config.yaml
n_layer: 16
d_model: 192
n_head: 3
n_kv_head: 1
head_dim: 64
vocab_size: 7606
rope_fraction: 1.0
tie_embeddings: true
parallel_block: true
init: "normal"
init_std_o: 0.0104
beta2: 0.98
grad_clip: 1.0
schedule: "wsd"
dataset: "wikipedia_en"
MLP neurons of a small language model. Each row is named by its layer, matrix (gate and up: input weights; down: output weights) and neuron, and shows model dimensions 0-127. Each number is 128 + 24 x the weight over its row's rms, rounded and kept within 0 to 255. Numbers have three digits each. A neuron's up and down rows have the sign that makes its largest values positive.
After each neuron's rows, "fires on" lists the tokens most often at its 100 highest values on Wikipedia text that the model never trained on. A number after a token or word is its count.

L7.gate502:115139146114114131146159126169153127172101100167130113135103146096099134099133106140123162130153150102113145144142134150146114135105153131122152123129169118132126150129123098118137149128144092142173129076070111082136096114117139127134090140116109136135123124128122129080062164125160122125174144122147141117134149124138110130178153123145095098059133179088115180136126119145114138093160
L7.up502:170132117129124180123170156077168120121118118114126102129083123147139088157139130133103119094128112146141105121148164143112120090142141140088091146116110117157142152175158126117144141111133129135159072112115084168115116145114101169138155119110116139118166164132100142117106189144109126141123111135098132124115102173143107142124128148165119076136120145100190160113128129130143102136097
L7.down502:138096128120063138127095119079183129136149160090123123106162105149116135164106101144093149140145112101086140154144096164090130074100111121104109122132138152130159120111119108172127109177139157066076156154121115134148137116106136077115112111149159109148147119101113120145127129159139116119130146138148123140130147100158152113116086089117103103144104082109133086110173130128132131130174
fires on: " be" 58, " been" 20, " become" 4

L11.gate416:116115156130125185091159112115150132146108126139121141153128114119185116063102128113171101119120117145094179092118101122153122089154097159116154128149142110160126087097144087126127122130126101156101117131162127150127134094147140182126137128139124135145167128117124059116120086132123119081127155089162168125152102134148154116117100092147112148117105100127158154114109089136087118074137
L11.up416:137144131157142118127142130170136081155089114126109113123165139128137101121129125073141134108125128137087162176114094132152107137134124144094153128144122133107153120168126090172100158136116117133152140163149132130113098166109120131121089128138173127114153120153121124099149140160107114127145140098116149140110121142091138122116160125130125156091151100111092146154085106084110106165086
L11.down416:131058119178163128138160130164127121125121129136122112120141125132177157051138131106113102124089153132143156181127141089161112132146148137111140111091131162104132093153136162088111110120113152143160132147083150124093165128094122183095100128124126143099158174135145056109134071125112129153155176147122117143115097158128106117107111126131126096141165122149128161093082125153129106127149
fires on: " res" 35, "qu" 7, " Res" 6, "res" 6, " cons" 5

L2.gate507:129082102092185160124152130161142132154093128140132193113175142149097172142104121120167155127128148098133159111086071158108141145133083129142113121101137096107137142122140121113114136171109117142127149129148096098115120098153105138116148072146135143157134141161106092168151121112121073121121148114077164146138106119158108153113128118108098141117095108148140119173110140127099143108136
L2.up507:119144097121127166119131118162166123162107118154141134139143139142113147157080101154154151118152102091126116098132133126142124130113078125109091117172153146141134090082109119102110127129169152116088080112133146107118118121111140101143140147126123094134153141125122142161112065112109110074140087150133115116127122145154160148129094116163164116139142127139137102154149127118186134130099
L2.down507:144135065101170116101109092121159152166099118104131113155112173086097150180113128123129138150130106053135114127105122110121175139139141107136085099154135100111183099159102143108151121109122148131123125103102137138094155145138159142107138091091156132132172147153167182113114109087129082127132104143134137134146098118127128170144107155111135115120122173113145125138122125116111108150120
fires on: " N" 100

L13.gate500:132125130095111140110161111127143099161117104124148151094133164150152142187118146125123129134097123150142135146125109123112143131110108141118149148138139131096124156123195079146150153135133145115103139129077125130132101079116153124090122113147129113142117108118109129115075095132139074132158128129098104131128131129092099117150136136140132115138136158166063120122165126156138092125131
L13.up500:127112129117099111119101111156153134135167135129136091129139104117134104142124147147080168137141100084094111121157131108139083150154135158096121152116166167160137105080111146151120120117098105151143120162129107138100121140098161108114133123164148084098140138154147163087162118133107107102097109118097119125108142118144171086201109114081132124120117128129138131127153092105104146134139
L13.down500:132122145137094149103123150138147130098095117110125112100130129111142136157123142122108112130086106183173126162134121169138141115122111135137108124117096102104141140137118143156123130168147106148096121143132090119133120095112146155120126098124148103133134126094060110140083098143161102141120101128167168118135089133127128146133153127109122152119106141192084149181131162135119150103118
fires on: " and" 20, " also" 12, " It" 8, "ly" 7, " then" 6

L2.gate414:134129170118128111063122141182137135153150144093104122137156128159080123104145100135115138141115102127127115142112171114089143161125176167140108108153137106151122150087135105123119126129133132155157116123092082122141123080139104121110080127102123148104141136136099094140165093151152162148170138101080126120087159165156153113131133127146138151125121134148143120140143145112112159123137
L2.up414:144128119128120158104112086112158140149123138126125108116102096127118111169184150138127169108129148117167125151122163077126116183099092104106121104147158132150133164144139100134125134157161112148157095163161133149115139101159113110126118111124113121112132088084136136116116114122132135144139121145159115132138142141132207112123137135110118126126177112110133147153143166076182097135146
L2.down414:083122144157103091120102112115115133118065150108145114138107141111160157110083131140186149106158112119122111124120121132165190150141144147103112134118120123154160134140128124130185141139150113153144117143116103119113122118116184142174148130093091122104130158115119104161147115099122119122130136108151169123181134158128147127133146129135135114150192171140133131128140093120170165127072
fires on: " University" 30, "off" 8, "side" 6, "s" 5, "Career" 4, "ate" 4

L13.gate228:117171127123113150125123042153158136114093126137147159150136075138138119142115115093157164129129115087116140172121142145137097186117123116157161111124123095104128127102100123122128115160121123116170111164113086137108098145142093171133093149134150087120107151154127139114134164136111148151146134072117117163116112082127157130125137082129093172127167155140149165144091132144082122089136
L13.up228:082150112168118133112132111109098124134121124148149118133117103123125116174102156103122116183127083122144096136158102119079116174089106099123156130152132110155137115084133108117140082117126126121127126098123128161128141111110100112150135125115114109110137145135151097137151158139150133116171143078150111137125162156169199133105139121094130119140126125117163147132136106152099086150106
L13.down228:152081145126143144112139169145144101166115124126106120128165127120127082119125140104135116124168121043148140133115122128149122135141133119131111108107101129118140113144112101125115153113133106038126133115112091116110065127183141203097134095159149132147138148152134101118155143142116134157101149102119145149095141096094119146120107122147138145126131138175143137158163118111127127143116
fires on: " the" 17, " A" 14, " The" 13, " a" 12, "The" 5

L3.gate3:098124139139166156127092123134075194155133120125115165119165094150121158147161150141127167094135123094123155160103137157123168126125140153120143127121122144114098147115094143113065110152124137123156137118096109155121138082173117103136112117135139127121143122128120113074095176139109142136109145088097128095105100160087096158160144143119154118092174115139130118140080118115118144135155
L3.up3:147108123124102130138136136136141116158140119121148121098157098175145139103137118123102135141157091162108095121114139145153117158125083146088178125157150103095141120151129133064153082119135130133084132126165128117119134096136142151160113153130070124116137171151124111169170147118122109103170097115120133093098104140081086136099120126116095115113153110126141112121106121164148092099144
L3.down3:098125130139163110128074192145117107115129150139152142121152170084127098147142103148152104094107085110150119155088155150131108088137116123113095192127103120107139134110166105071126149124119162077129141117147162123107150115113125115117125121140151114126115094128146186105169165150135087128108142139157142169122132151096085107122136130078105126127149145121147149116165119098103150148108
fires on: " By" 12, " John" 10, "shire" 8, "rey" 7, "ry" 7, " Henry" 7

L3.gate470:125089132111135133114151105128136127167117128173126168104154139116157152095150116155133165156149127102108080125106110115114133115124146123163120116145183134131134131141134109095105140131129119141147148091092110116148118089168152124152145176114153089138139145166122103122143146072127057146131158108126137127173129132165155126137121138142142147102148159115118140106070108135140159100144
L3.up470:142077112117120095122106108102122107127181111136098178143122112171101147130156134139128192152152150083100112136133099149140132158174090127083144130141154130126098123155096125108153121159150159105139126135091100105124131152088093155110159156153136127125155103139137148118084100115161064119102128106149098134116117096141107113144156104132161130130154114108176133121138151116112162094134
L3.down470:161119132137139126115102106075134131134124105121135175138157095147139148178038110123125125137135125111126102115118112086154171127148118139104133108117099145149097131166093145109109149125140131071129132132140137109092152152093114145153136102121122118139169141127133126095122053120138126123126129127140095167135053148165118127174079126104140140160112142161131139133166123117117129141122
fires on: " n" 39, " N" 9, " coach" 8, " field" 7, " manager" 6, " job" 6

L12.gate211:157163123087093119139065129163125063142148120134158138172157098102146110107134143163117099147116116112123142152152127128143099145147117138141128094165124148064129127155132126145108104158161101148109129069114157117149143117109147137134100172152150116101165128165140105121088119172158071136137127124147142095109115141171094147117133131109122105102105130116085133129193142147138124109104
L12.up211:095091148118113202134140126133155136112131125154126116096141123138126143165148112107151132148132096124139149125133124124113141143096148099105091075122135138112161147152124089171109101158154095134107123094123114163133117098136135155138104128098131137169152093104181125106072133119119120146131135084117125111120100136104144113130148146136116129108123121139188131146095131115124151138149
L12.down211:152162145144122157101125111142082112091141115179093120118148164156104138125135086150095114149103144130150147159157090172117142103101128086105120095108169087096127121120130129116095130187127105096065135107107100114149110128132136151146111092152169087111136139135123109130123132173179067097131172160149108171125153136094124104133107147122140132126129119131101152162130114172140133142138
fires on: " was" 21, " he" 15, " they" 12, " were" 9, " be" 9

L8.gate12:132141140103149103128146112162105121159128133151142107125131134098166140158120074126142151129106144129156108076151136101104161124143127135201133092189111182088132135120097123100130091131107148150090110130172126128150131144186132141091152150131127139123152155178120084157122132135145136132141129097114164167100125150136099100099111102122125157098135127127091121102165136093118169132148
L8.up12:094154120147128131135107110128112129139127117117122104154138175151069176129109106088155088146183117128150153131120100154097149157097114107151119123146105113135152109141139125128107117157142139117088126179100123128162089111130167145115092166155111189097090149141139096104148141154167140100136111151158097104137161121115135079137137080117110162119143116114109114135116111128158122163087
L8.down12:093116128149127119111147127130150155143118137121159087101138123185140105126136124148140133135144139137168111129104117134086108109102146130116114086146092146166149100171122164115132139126112117079167112094150169142098127140139129120163108137133155121181138132161137116116087115129141144115125119155108156157142141128126135131168124141136170103126134128097168145150123145145158114116168
fires on: " to" 70, "ñ" 4

L12.gate88:120121108112108150131124115102170155121090110103162116179128143126150127155146114104123149114136112143132144120167118139139109159074101153145147083110126149132160114118145091148081106122127087136098108088126089134135109119138112139090123139115146084131118132120122099129136124144142173118179122062101138150137097135129102139109153138136122111105135129114145123113149058133124107129170
L12.up88:105129143140143154147144124157161138154142168131154112093101148137118159160136094105142131107135119154102126144125106146099183143140116132108151073159171121178151129095128090131135114135129118128130107115123124115167107154103151107149096123102114144162131133127162108131129136128112174142143109071110118148137132145153087136147100071156137099067136138136113124156185094082132117100139
L12.down88:113096146094126136168120206130140124127120132100158112164136114191097145152116144098084112135153114112159143149153102105149127093129146144165114088113107102131155110132120150197121121124120129053099083120103102178111110155129124146104118116115093162166149123147074123113148116132141120128112134108131102138119141099112143124119095176145140105116139126133129105162117133131112071129173
fires on: " of" 54, " the" 8, " &" 6, " in" 4, " to" 4

L2.gate272:125078141064115121131132137165139128151099122056094150111194113127171140145108123118158081082183112121133138105105131131135150144119132132132105141115159117147174134093174165102134127099125100092136155121117118131188143128152154107136144141107101133168128139166139103111104127169123093095130103113150159120183122100147091140118161111139109157141134136135099140125100134147122158084138
L2.up272:126127155131136106102196106102115154134150130130124154188164115164131137125108144097130129162170106125117111112141154130087178164138084163110131117141058117141106166109141125151090160121106153133122143116120116155130103123127091062133105160076111141128115118144130127141134150153157139104154100144167103128125107127158082093150107108106194128141093157124139124120111137160137135107166
L2.down272:107167190136120129131120115148107132134137097120098120130145119126107155112113112118138128101156138146111107149111123089113167127139117127119103138157131177139156088198155187132101159096121134102119176127101162119158134120137171148097098120124095142112122120131168153150083117134098113142078158134170130163134126133117136131154121118143106106124103121121183135119131124068106151113138
fires on: " most" 33, " several" 27, " many" 18, " end" 13, " End" 7

L5.gate290:122120111082137093121140097143134139117133138109158105155107120103125138148099099131168110122119115123152088138142147123099170140124149085138174112178099129084118178100143115145106178119100131138158129127104100115112133149117119135086082143142166177145096154154124136098111133136155190145141125113096122143132131136143112101113114093178154135097147138136103110139142124142098121126122
L5.up290:113135140113139119193107100131119161162133129100140151121109118129133102116126145077139122147198138145123120119120144123103082128181136093126119148140129143148156131120097114119129110115109076131092134146130114162092112158110173108085165143113140139108119167140121147102138160154161116105128143125112134140116162124141123135161079158134122164143151098124123120127087135140168154107136
L5.down290:152119142143136128173121105166135146166152117147098145151117119147092119102170125113127147122177112081150132098126156123111104135128155133107098131109150139104149151102116148119149101072129101144136140107132108120087131115124196110093115122129137120102136112162084101112182112066135114083131132154165153109118171090094080116115099150128154157142174093131135160135121104139151154098127
fires on: " Cl" 23, " cl" 15, " to" 9, " Barb" 7, " described" 6, "all" 4

L9.gate511:122119081085106099157117145146131110125101101093125124149125113105150140195149108121094132125142149100127117114127086166098156089107168113164173105129073082146122121111146105138106081096143117134139099105161142121132143134104109142116125134113137106112124124120153105138132145142160154114101142121112191122107129117164129094155136168161171137095160126162092138138099098062130168113157
L9.up511:100136123097123130144121173120107146175130125151120130077140101141092117160146119049125124132153143131050121112145079182121177153132136120158122127108116139194129122114132139115112095094124146096097102135127172105181174137111139112143123119159128098120125095117158102127144151117126155123124121123134145124146097131122186113133105119136136138120135112128096168110124133146121153143147
L9.down511:112170112088134131133117126132133193102134113163091154139117112094119091125152117120136114136121153082122165155143099105156133124128179142143141132116149117104128167102156130111142160136142135101130139118120167140070105141147121104131107177121116133136145123134125089124114167132154121098090080145116117158114134120111136131129051105142155143115126102166132149147125085108119165136108
fires on: "r" 32, "h" 14, "j" 6, "al" 5, "l" 4

L11.gate164:131085100119114177123138116102130133144135082156109108098149125119156113104166154127172084124124120134113146118166134132106166101099119115182126147149097122116175113140168069122157145156108145173098133162126111108145111113158154092091112129111126138118123125170128148134134141135145123071133140116113160108103121101099155127101092142146118160137144111122109144109163103094112110072154
L11.up164:146120134047129164144142131135137115135111101170115140126153121145141151112155095163174116129132091118128185113120145114228124132162143126179147113158139111146119120146160079125133150084111139119113120130122132109136149131160135123112159119126101093119138136108109154125122148103135131123125139123153120113138136132136130114147102097132118124091124098093191168126107116114087133134113
L11.down164:108127125182142133114109142151141153118127154108123140093108157141169140111141138124089127127111144144194179132086156115155110099138136127144108085108108154164137100117107142127136153144202124122175163136176156110101133118093104131146109145111118120152181148144170144128101146108129106145137144096141148116114093113116115099132121126120168134122145133116115120116149139092118134160137
fires on: ":" 25, " /" 13, "n" 7, ";" 5, " |" 4

L2.gate311:148136115114141139124132135125154161137131125103154113158116110122124155165094111106128150111140110145112135109126143168120130133121147150113190146119142112108160081128127111145144143139121126172121128071069150165136134140083115185089155136106125127143131138170080126136089136074113179132118141104121139112184135139102102134129126127115139152120093116146126162110124099187143137123099
L2.up311:158128095118085104152158096102129101071175083130177158150136135124111148128135157152139127085120091163135111141139098144123108108153171176146123113139154130123140147136132115130158169142154135140110133127108113113125154151151158137187160092145165130147138080135090162110096115141132146104116116131169102156124149122130081115092153141138098118113100093143145135180151119104116139140115
L2.down311:095131136122101130107103151116085142141173098129116114147144086154117177147164149161093157120117068172153117171159119123134167107185086101143110131099116128115172122121107109128157116112134116148111152126151125159146109099117108129127117125136131092126125068135120109117085110102119157142104092129160141111127123164074149179152161140141140113149128146152133129132148113138133159127166
fires on: " at" 51, " At" 21, "at" 10, " above" 7, "At" 4

L2.gate451:114102116107170116152146076125145133156121108107124134117162139165117151160111101147165139157121129087178101123108079156132150126127115077126129099127130132109140138127161130120106131120112143138111112072076114111121122140111100099127126114132192070128152139166112135130087123110182107158114137130117129128147121102158103164134109053115127142093131109122126139118134102123128173143135
L2.up451:108140075120143110098128080096126112183117162146112176142134116129103156163081170161145141118145136105095120083094107119128148142166136075154126120175121134123148134149116115134122106121128137112116117096104107115109112094149153142118133131129091105172136174143147166121132109096130087114102143135151152150134115137154149128163099156141148103136099130076122108169144108129100160102130
L2.down451:138121107110156123111099098126141153161106136115149147118151142113117149180105123103114163128131132028129126088106105115143167118157105101131086095122083142111139106149106137133130093111106146121118126087097100137113179162114155123137156115117144125121193152150180167111113099089134095126151093108145157136129073093144122157144100146118160133131120138114123124134124108116105115126144
fires on: " N" 100

L2.gate289:143131123098114153132121127147140131146106129100161140119121104182140120133120105117102103092131125115103130134122123139103127099149126115145107105108147137095120144173091109156105139162158118151096137093132124177103158134150120078139127133161143136092108130126089111127110131068103117151140138086111143136122109139112113155145152151174140135142107126167095154082132103147149089081103
L2.up289:157144072119141152119134130101133157152132119161131126171154109181072111176149155098102114115107129151113152142125110105150120124105141148111114159152136121134136125140106163137117149157159107062151117079150069129165137182121152104126147099115144137156119118125108125155137135082105128118116122116133120183129155149107142140154144152131110132151125158122135123126140129103139077135114
L2.down289:070132114158112151130106109135113158195141129138113125137132123166097134150149130129089118084128092153151105117125113175109080129139123128159121154096138143111182101184076163132133137131150118136094117116147104108147137117146122110116135143060112149127148107162101106155139120079136117136140144121150115136110147169107090156139147136115104142161145146136152134120094115114126118130098
fires on: " at" 70, " At" 21, " O" 5, "At" 4

L2.gate292:099142140141110106135147128185141167122121136100098148143181107131110142146137118105122109120114189127118146090133149139101158123103166116123096118158126095141164144160138123107070168111142161161147151101116169130127137120160146108158086152090128126126120113162116083133119085136140101130133114104148196118077075136124111130108105138152127097145144134081111090132114145136089140102133
L2.up292:107156109130115113112134108138114149091119124112093110161158112111099148135110153115182109137085135099086144134143124146123174137138142120177094144123129113180167151103083158163069170115157179089132149121112150134107145150154149087133141140076124148130090088100120144107124106129142127117155123120120163122090164151146103092114077132178165112132119169145113114092127140138124152107139
L2.down292:102137135170124121154139120143128106099139156096098127159121102110150118128146116154096106154126134101097149118168152131113137102163125118134123173119110108138140136138091160144092151110116169098120164095111161153090103168158106106164110137072133121136086085151134138117133046122146110121141125168126157132102120152092087156113105156130151093177144147131139109117129119073087173136110
fires on: "uc" 22, "enc" 15, "anc" 12, " acc" 10, " sec" 10, " conc" 8

L3.gate474:151145137153150164117155086188120192112078138135164165105139124141104140117109101144110107085157172144132150101144126119145129128131153117145114154157136089142163079184138164074101111130121125135110121086119125147130109137157135175117148148112163145122110138168103086132136087134124111140120113128096124111123158127120112156049141135130129123119177136114108122106117120148142120089105
L3.up474:199165116160153178156165139117105126122137107108098144090118124156115112119101088131131125122095136128104107167111150124168180115149094122127118091135135127091144143139123133112091121132204152116135155113101160095078104167130096148153145155148103126121119108153085110141155100121105134137140110085077098099155119156142161142122087129176124125120081125140072136117159129136097141118115
L3.down474:155079148164104111126164116119119154138113125106155137136080118114127111139129079128101092126107144147121155129155143136080103093143151144110104136135102170089167104125158132079133127126146169162135120092105133108104141115122137124167121118135150146136155110155104118145157127110066146117122141148143126102135122179133107150113092175140149101133107135120107109131155150082141134125087
fires on: "ac" 88, "uc" 5, "ough" 4

L2.gate38:156099099171119098111150112114168132149093128118156138095128127142133169123128147115173144147130146116109138098143104099114117147105114153126097093122156117172133133163153149128124132182111101138119124120110116123157122131122142123130179137096141150104131134199104133135103090136124150100183088124060136098164116138139111140097121088111112154087103125097091105143119137114175124129154
L2.up38:147095133139123149150102154091122169119120109097135143127160140130112157084122103092118120101126134137151146134115114115158161134141089165156097151167114145136139146158136167112140143183092118133095130151123151162101168137142136116127151113130076110120134124143098123161116150118105131087114142118094183106126095087182162143130090127153083155125128139171141095137108151142138130123155
L2.down38:131133123125123131118136155096145159125095137110152144142155140137131123115133084120149126146120119149099137116134061120116149107098129172126141091185112134093111102159108153133138119137104160113143147122060138118144139131123115128128194109101157187102106126138108156077081087095135153144204125093086118128105106123183155160126117144108127108145133169146092112098155130163121099181149
fires on: " New" 58, "ough" 6, "ued" 4, "New" 4, "ld" 4

L2.gate492:131120107132126119135105100156133153106119137084151159139110118168136164124110117113097121140131092127121152083130112143098137098129177182128134138137104095135148113131136083085165122128124127184105132106131110155147148112149127138179151123088117123191125143150112085131112092113124089116085116088093165119092092147076153107130131118135132192115126092119142129099155062105139122103138
L2.up492:176154115138149132121146108122105149161118184113113148111089150159182121123110155142120087101118117095135167177150145131113115078123124111121130106141142105132113117113140117123103144137116139133159091145137112139094146159117142111120121122133117144130139176132096117092116112110113126100118111097112100089126138108130116138162110096142122141119123161091154153092169148101161125134130
L2.down492:134128125081162160172144123102148119114122090124126122095128159145170164121115123162100104123155126125112149131161128143105126133106139152117142119081124115143112119125132153136133138144138166114164126120108089095106120149118127114137115116129133154181108141122127135131119103097154110129172156112133142099142128160127120108133123109147118090108125128152175118110178185126143121159102
fires on: "iv" 13, "uc" 12, "land" 11, "enc" 10, "res" 9, "ral" 6

L12.gate198:102105115121102178122151088150171145123139136102150120112117086122120153116162149105137126103118139090096112149130102131091143132092150150114128161174151129117132135128173108139095130114098107137144099143092088165139111173131152154089133157109136137134163083129153076120124159160146128158153131100093139146102099131138102109137131143108111117114185154151127118133121125115147114114095
L12.up198:098104095125107133089114098145116086164115111147176133149140161146133128148100101119146153142105148128094137139109160142170111093150126130078132158159164132158122157097140119126096129101130137120142097121134115088114115126085111118131112128118075118136124125095106150151137123180146117135139148152160135138093084140135091109147147134107166140139148116104116118115116077117171157137139
L12.down198:142163088144099135110103149137137128084101154117157119141127112114149084169152129156066125193145156098146091104104083139093149129121132173148135146122162129142117112131123113153159156185132131066119155165108160128172150121145131147112146115144140108159091116124140133118139068111096085133120131115145129129128116119127158075132088158136128120162127157167124116127142133147124186104122
fires on: " which" 39, "," 26, " It" 16, " that" 8

L11.gate114:159114104151086153127113112120145119123082131150162118134162108136150109110142158136125153125168142161070157144132142127145140111131108152198117148151106101095104126115132098134144110120162130129159094148140072155133140070162140098134122115118113132132114104156115105141191124086100129125128115120152149152149125120118166119074102141150121134130120121107106127165144088144119063115179
L11.up114:142112131108135112102138114151101140062123134142122113144125142151092179171104157104135160072147114102130155172104134129147130134121132154124110181113136174128162140143166150099159130128148145122144106119097103153123136117150170117092116125136120073127076147116145164142114136103139122089148149117147122114155117150106130129135136121094114143138119141148116125138125126122101089154183
L11.down114:108144140144103120154101140114161155098138112150166120176122128127126074104133112162137115145148148092160098106127120165144114120118116127123125094153083163111143087122111128116114134149142174123098096123112190128124127139097164135117101136125088137121149127111194112137121111099161112164131110161082153133114138134132151127129113162156141149146146102149076136080130151094149162134132
fires on: ":" 39, "19" 12, "16" 6, " |" 6, ")" 5, "ast" 4

L12.gate433:133106134154080118103126100126126119160094104115184147132154103131118105068139123097166143145105106136108124121148167152105093162100135126142153128163128145078107152121131133108093136165109087103130130124166065097156113150143137130124095141116143133154146152155140155178106152111154146136134140095147207086114097111107145157110154130151112146107125150138148166102116128118159121102120
L12.up433:108132149154109171118160104160139118144145191175138140124131148136170118105146167154154133143101121156130146094102070126076108144096140119122141145110129138136151132111111133141125124089097111114098153104110120138113145124137171050096136066147141109121149149161136143142126145146150132108146132137109117128108127163127177119097129140106117135144168177154125147129126117116083121158152
L12.down433:097132136122156128148108167107123131169134122093145144162110109077131130108106081113145133145124131166111124130131162128118160101137112134136098117181104085117134132136124172050104142110090160044149155107169149150157121100143121129153146159130109142118126127134087125144102123151127144111128120132125145125130171126114134137142101186158135155094111124120086131095114089091102104117113
fires on: " The" 63, "The" 17, "erv" 4

L2.gate202:137117145101110164138109073155115158118112098145169174133118099159138123173140128109123130105106128128130088056130125160113126132107166124106144123151155117114160142124132125128113132159164145184125168101125100117151173114134093104108095113126132139121106131153074129123081138132134129131125114083124096114143147139149121141124117091106140109140157098135081115154143155197115112089139
L2.up202:125162120106138165090107118136105141117148144138164154157075098132151132196091122112120124112171065127094095109129175141122121140158136139122131089152142089134153161087124103156156163131145144098143125108145116154126091151148119131182135126155140151134134102132074135122115135102120159118130093132174126123122156149079147130149085142153139142127127128134115108150110115154128130133103
L2.down202:085124129118097150106114142119137177150136178072152106143134102133124100158121109146129099086132100188122104108109108136103114123152123153139149190146127123108168102116064117139137117126132110159109180110138129119136117149136082143117097110121119132115119099170143146155096130106139156160132094159141111101143165131106133122164129163172095122129122168149123130127108200147108131108093
fires on: " at" 70, " At" 18, " under" 5, "At" 4

L11.gate369:138102145105089133152140113162115133115123102164127103126117137164130133094154118123130149158125123153099135138140150143081152153105101114143111133129100129147174116125166081086126145150197158145116117126137137122118129095099131164088126121187108107114095163178104128178164135172119156116163122126123114102120132146176168179128156129153137106107109100101146142106091140108169104140134
L11.up369:178143172123065133132134119143113115130123154128139127146120109103092116118117103132126105129145093111150116163161126089147143128121108099044102149160124081130126148092114134143181169145154143134130147067167147158112151113126081150148106106115131134140122164122136149153157144148091169136151135126116115145106126108134132126084138102114132140124114113132102139117097140094146107191117
L11.down369:115132116146137139103113159147122134084129154163134126118145129126125131121151139084114130134125126113119095142126095152112142111161136134073174096126141106090130159191135135150120108101114114015122126157121172137134136117138156135093126117116101112095119116108108121155163148110123174121120150144106101168145170118132106112152169174127116112153137150138150059156144103112124163143107
fires on: " is" 18, " was" 9, "au" 8, "ar" 8, "H" 6, "ai" 5

L5.gate179:152090093088111133180162154131135128114120122105102144115190146132114115157098113103157154082145133148102094134161123178083147126083161129161138159163108130106143138134152139111121146148143120140136152113125132096144106121120094142141145172132119135126083108169085121127153144155115111128144145152119164123184112128121125126104153141127089123081097133104101165140096123137125152135143
L5.up179:124111158102144109118115106120098162102115124123132142164093110141068147143118147159149102112186137124139131120138109141133129117121140174131106111164146159141142133125169168173141174109127173119151125163115114143132130142123099125087141081092152139101152124091161089183098111172168162122114121119164110120119147134155101092132136091080135130126145132153123121111124155141108076111131
L5.down179:142132159083111121119154126155146181114101136115146125105114094153143112154151156107134124097131128092091155126126115143133136149103153150130140173136146113144121057098106098143145107123129142189159148155094081129130144150154134111077191097112136152135123120075113139106133125181175128126171137126154111147132142104163120133135095110075144131088150163135132143117119125156120152143149
fires on: " can" 27, " part" 20, " will" 8, " Rank" 6, " de" 5, "See" 5

L11.gate297:095137119121060142123144149151209111148139112109150088127149123115142153119147098104086099154156150140144126108151147093139120105139122136184122117144056094085113126110167097075129111120101098153112113139125126155155124115160105120134143149117137129143159110142090128162125109126173132124121120119093188094102114133089125108133131141122123142097159131106138152136123160122158117123107
L11.up297:108109148116141150133148167123105150094102125146154148103152104099113067125100147077117125080136160122093138112121104151084141149125161153131116095167110114143121129121150118096151172138106137113076106136143158098135144127100129111132108192141107127127119084121111124122169143102126112124119136103134182168141172097139121170131124121083114141153147129161148126142119150109186141154139
L11.down297:124179199112166097106105095148148078137121154166146107099144139120142143116129113125133113101154110154142121117118124117144115147101163138125130150136117086125126135117129088151124151155149158169138138126129095164084143187159161118158085136103132128134103111188142125104117112140114132140108120199095091103113158089105134163114119082159102135147141129129100134143127124070128131133119
fires on: "h" 17, " sl" 16, " Sl" 8, "lo" 6, "k" 5, "l" 5

L13.gate225:123115120100109173131161094120159126167145079135132146105133102144136112130129152109126114169090164117127080118126117104112110163113132145120157186149172149088165106132161141145105137120142142149124110141096147173121123093138155110101110136144125120150136117138076083128125095123121109100117150122074136125115142124161101106120139133120149116102136131135076129135169093157142120094132
L13.up225:129114113160081114120142115096148093137129126133114152140138119163155072147125189125119112140119129155122123130136152074141143122153107152125134156133152143125131124106154054130144116089077140129153126108166123094136084156106162152123091104118153106123136099102101140147140123096139099087142157151128110141104079173116101187158132129112170113149128145143148078163122119105141164101091
L13.down225:101151144158122133114103072144136135130071131142128161094128142090151122165110113106092111148081128156127146111128111110112122149119090135148162156133136112145137113166147187106154132107132101116095106116104168099137123154106147119112121134153137092155115156120121146135111111142136090104128131132113130131114108134115130105123123127111132090114083162134122112137143164141098166080142
fires on: " It" 21, " it" 12, " that" 10, " who" 5, " structure" 4

L11.gate7:120170092169102184133149077109163115152148100152117132158154092115163118129100123111133139084131138128076125134174095143126144129073107129125155145143094109135132139138125147111125116119091135159118114097088119104162121120119112101124158170097104208096133108156134139110121124144125155114121150116133158103078163093138146108141143149163130110127097116134123134108183143154123119100128
L11.up7:142089131147121130132087142160097102129137146178117166120158122151156127113105147089128122127107134141173144106103150112129101175144162180132130116150096194117140114114155108141066124126149114111111137108098156153128128104107177121114119130116118172135127140121129179106133149098153102127113109143152110124106104162159082141121117097134118123160143121150136153124100129147111115124139
L11.down7:103175141132133152131122100140164110064080130114113149171108143099103118130107152106159103134175131137144060088168134119129138103127088123144147136117105132165085108142113147100118125156122124157136127128098137083100124114049134114143164141124103099129110150124141132120151103156124138104121128115118151117145121173108126114171144127121124121119170136158110123143146132132151136103128
fires on: " which" 53, " who" 11, " that" 10, "\n" 4, "em" 4

L9.gate50:088122131095114123136135087126125111144102119130135124119163116133168132129116112136154142119113097160129178124167167113128112141156133130134137115141123128132134163107126085151138129151142141120171097110104098158149164095095157104112144172136114133128104114143094121138109113106142124131115078126147134111161099132103137127077186146145166136132132115139134124102125107145131111111151
L9.up50:121166130165153103147156119101149157163132132157161134108118133113103063146180091130105099157074164158140136123145157102136139132194112150132161096108140136109150168148136129161142109163137111107123152116157157167151117124122150157148110106110144107090105132127150140148119090143098127130081123081104144114109148153128077156138125092146141195119123129129144116095124098085145127119153
L9.down50:073152110099126116106176091115107129120127126111154137139149132138135147124128150124092152121182111119165149144110163135156138162112100126113102107125121142181113159104123144154124135131112048104144124110139125101153135147126132158131138145141130167103171096158103119153109136123133124115081125121127120136079125103152126126108133120107127129114110179217120111148161137080172128090169
fires on: " in" 22, " of" 16, " on" 9, " |" 7, " end" 5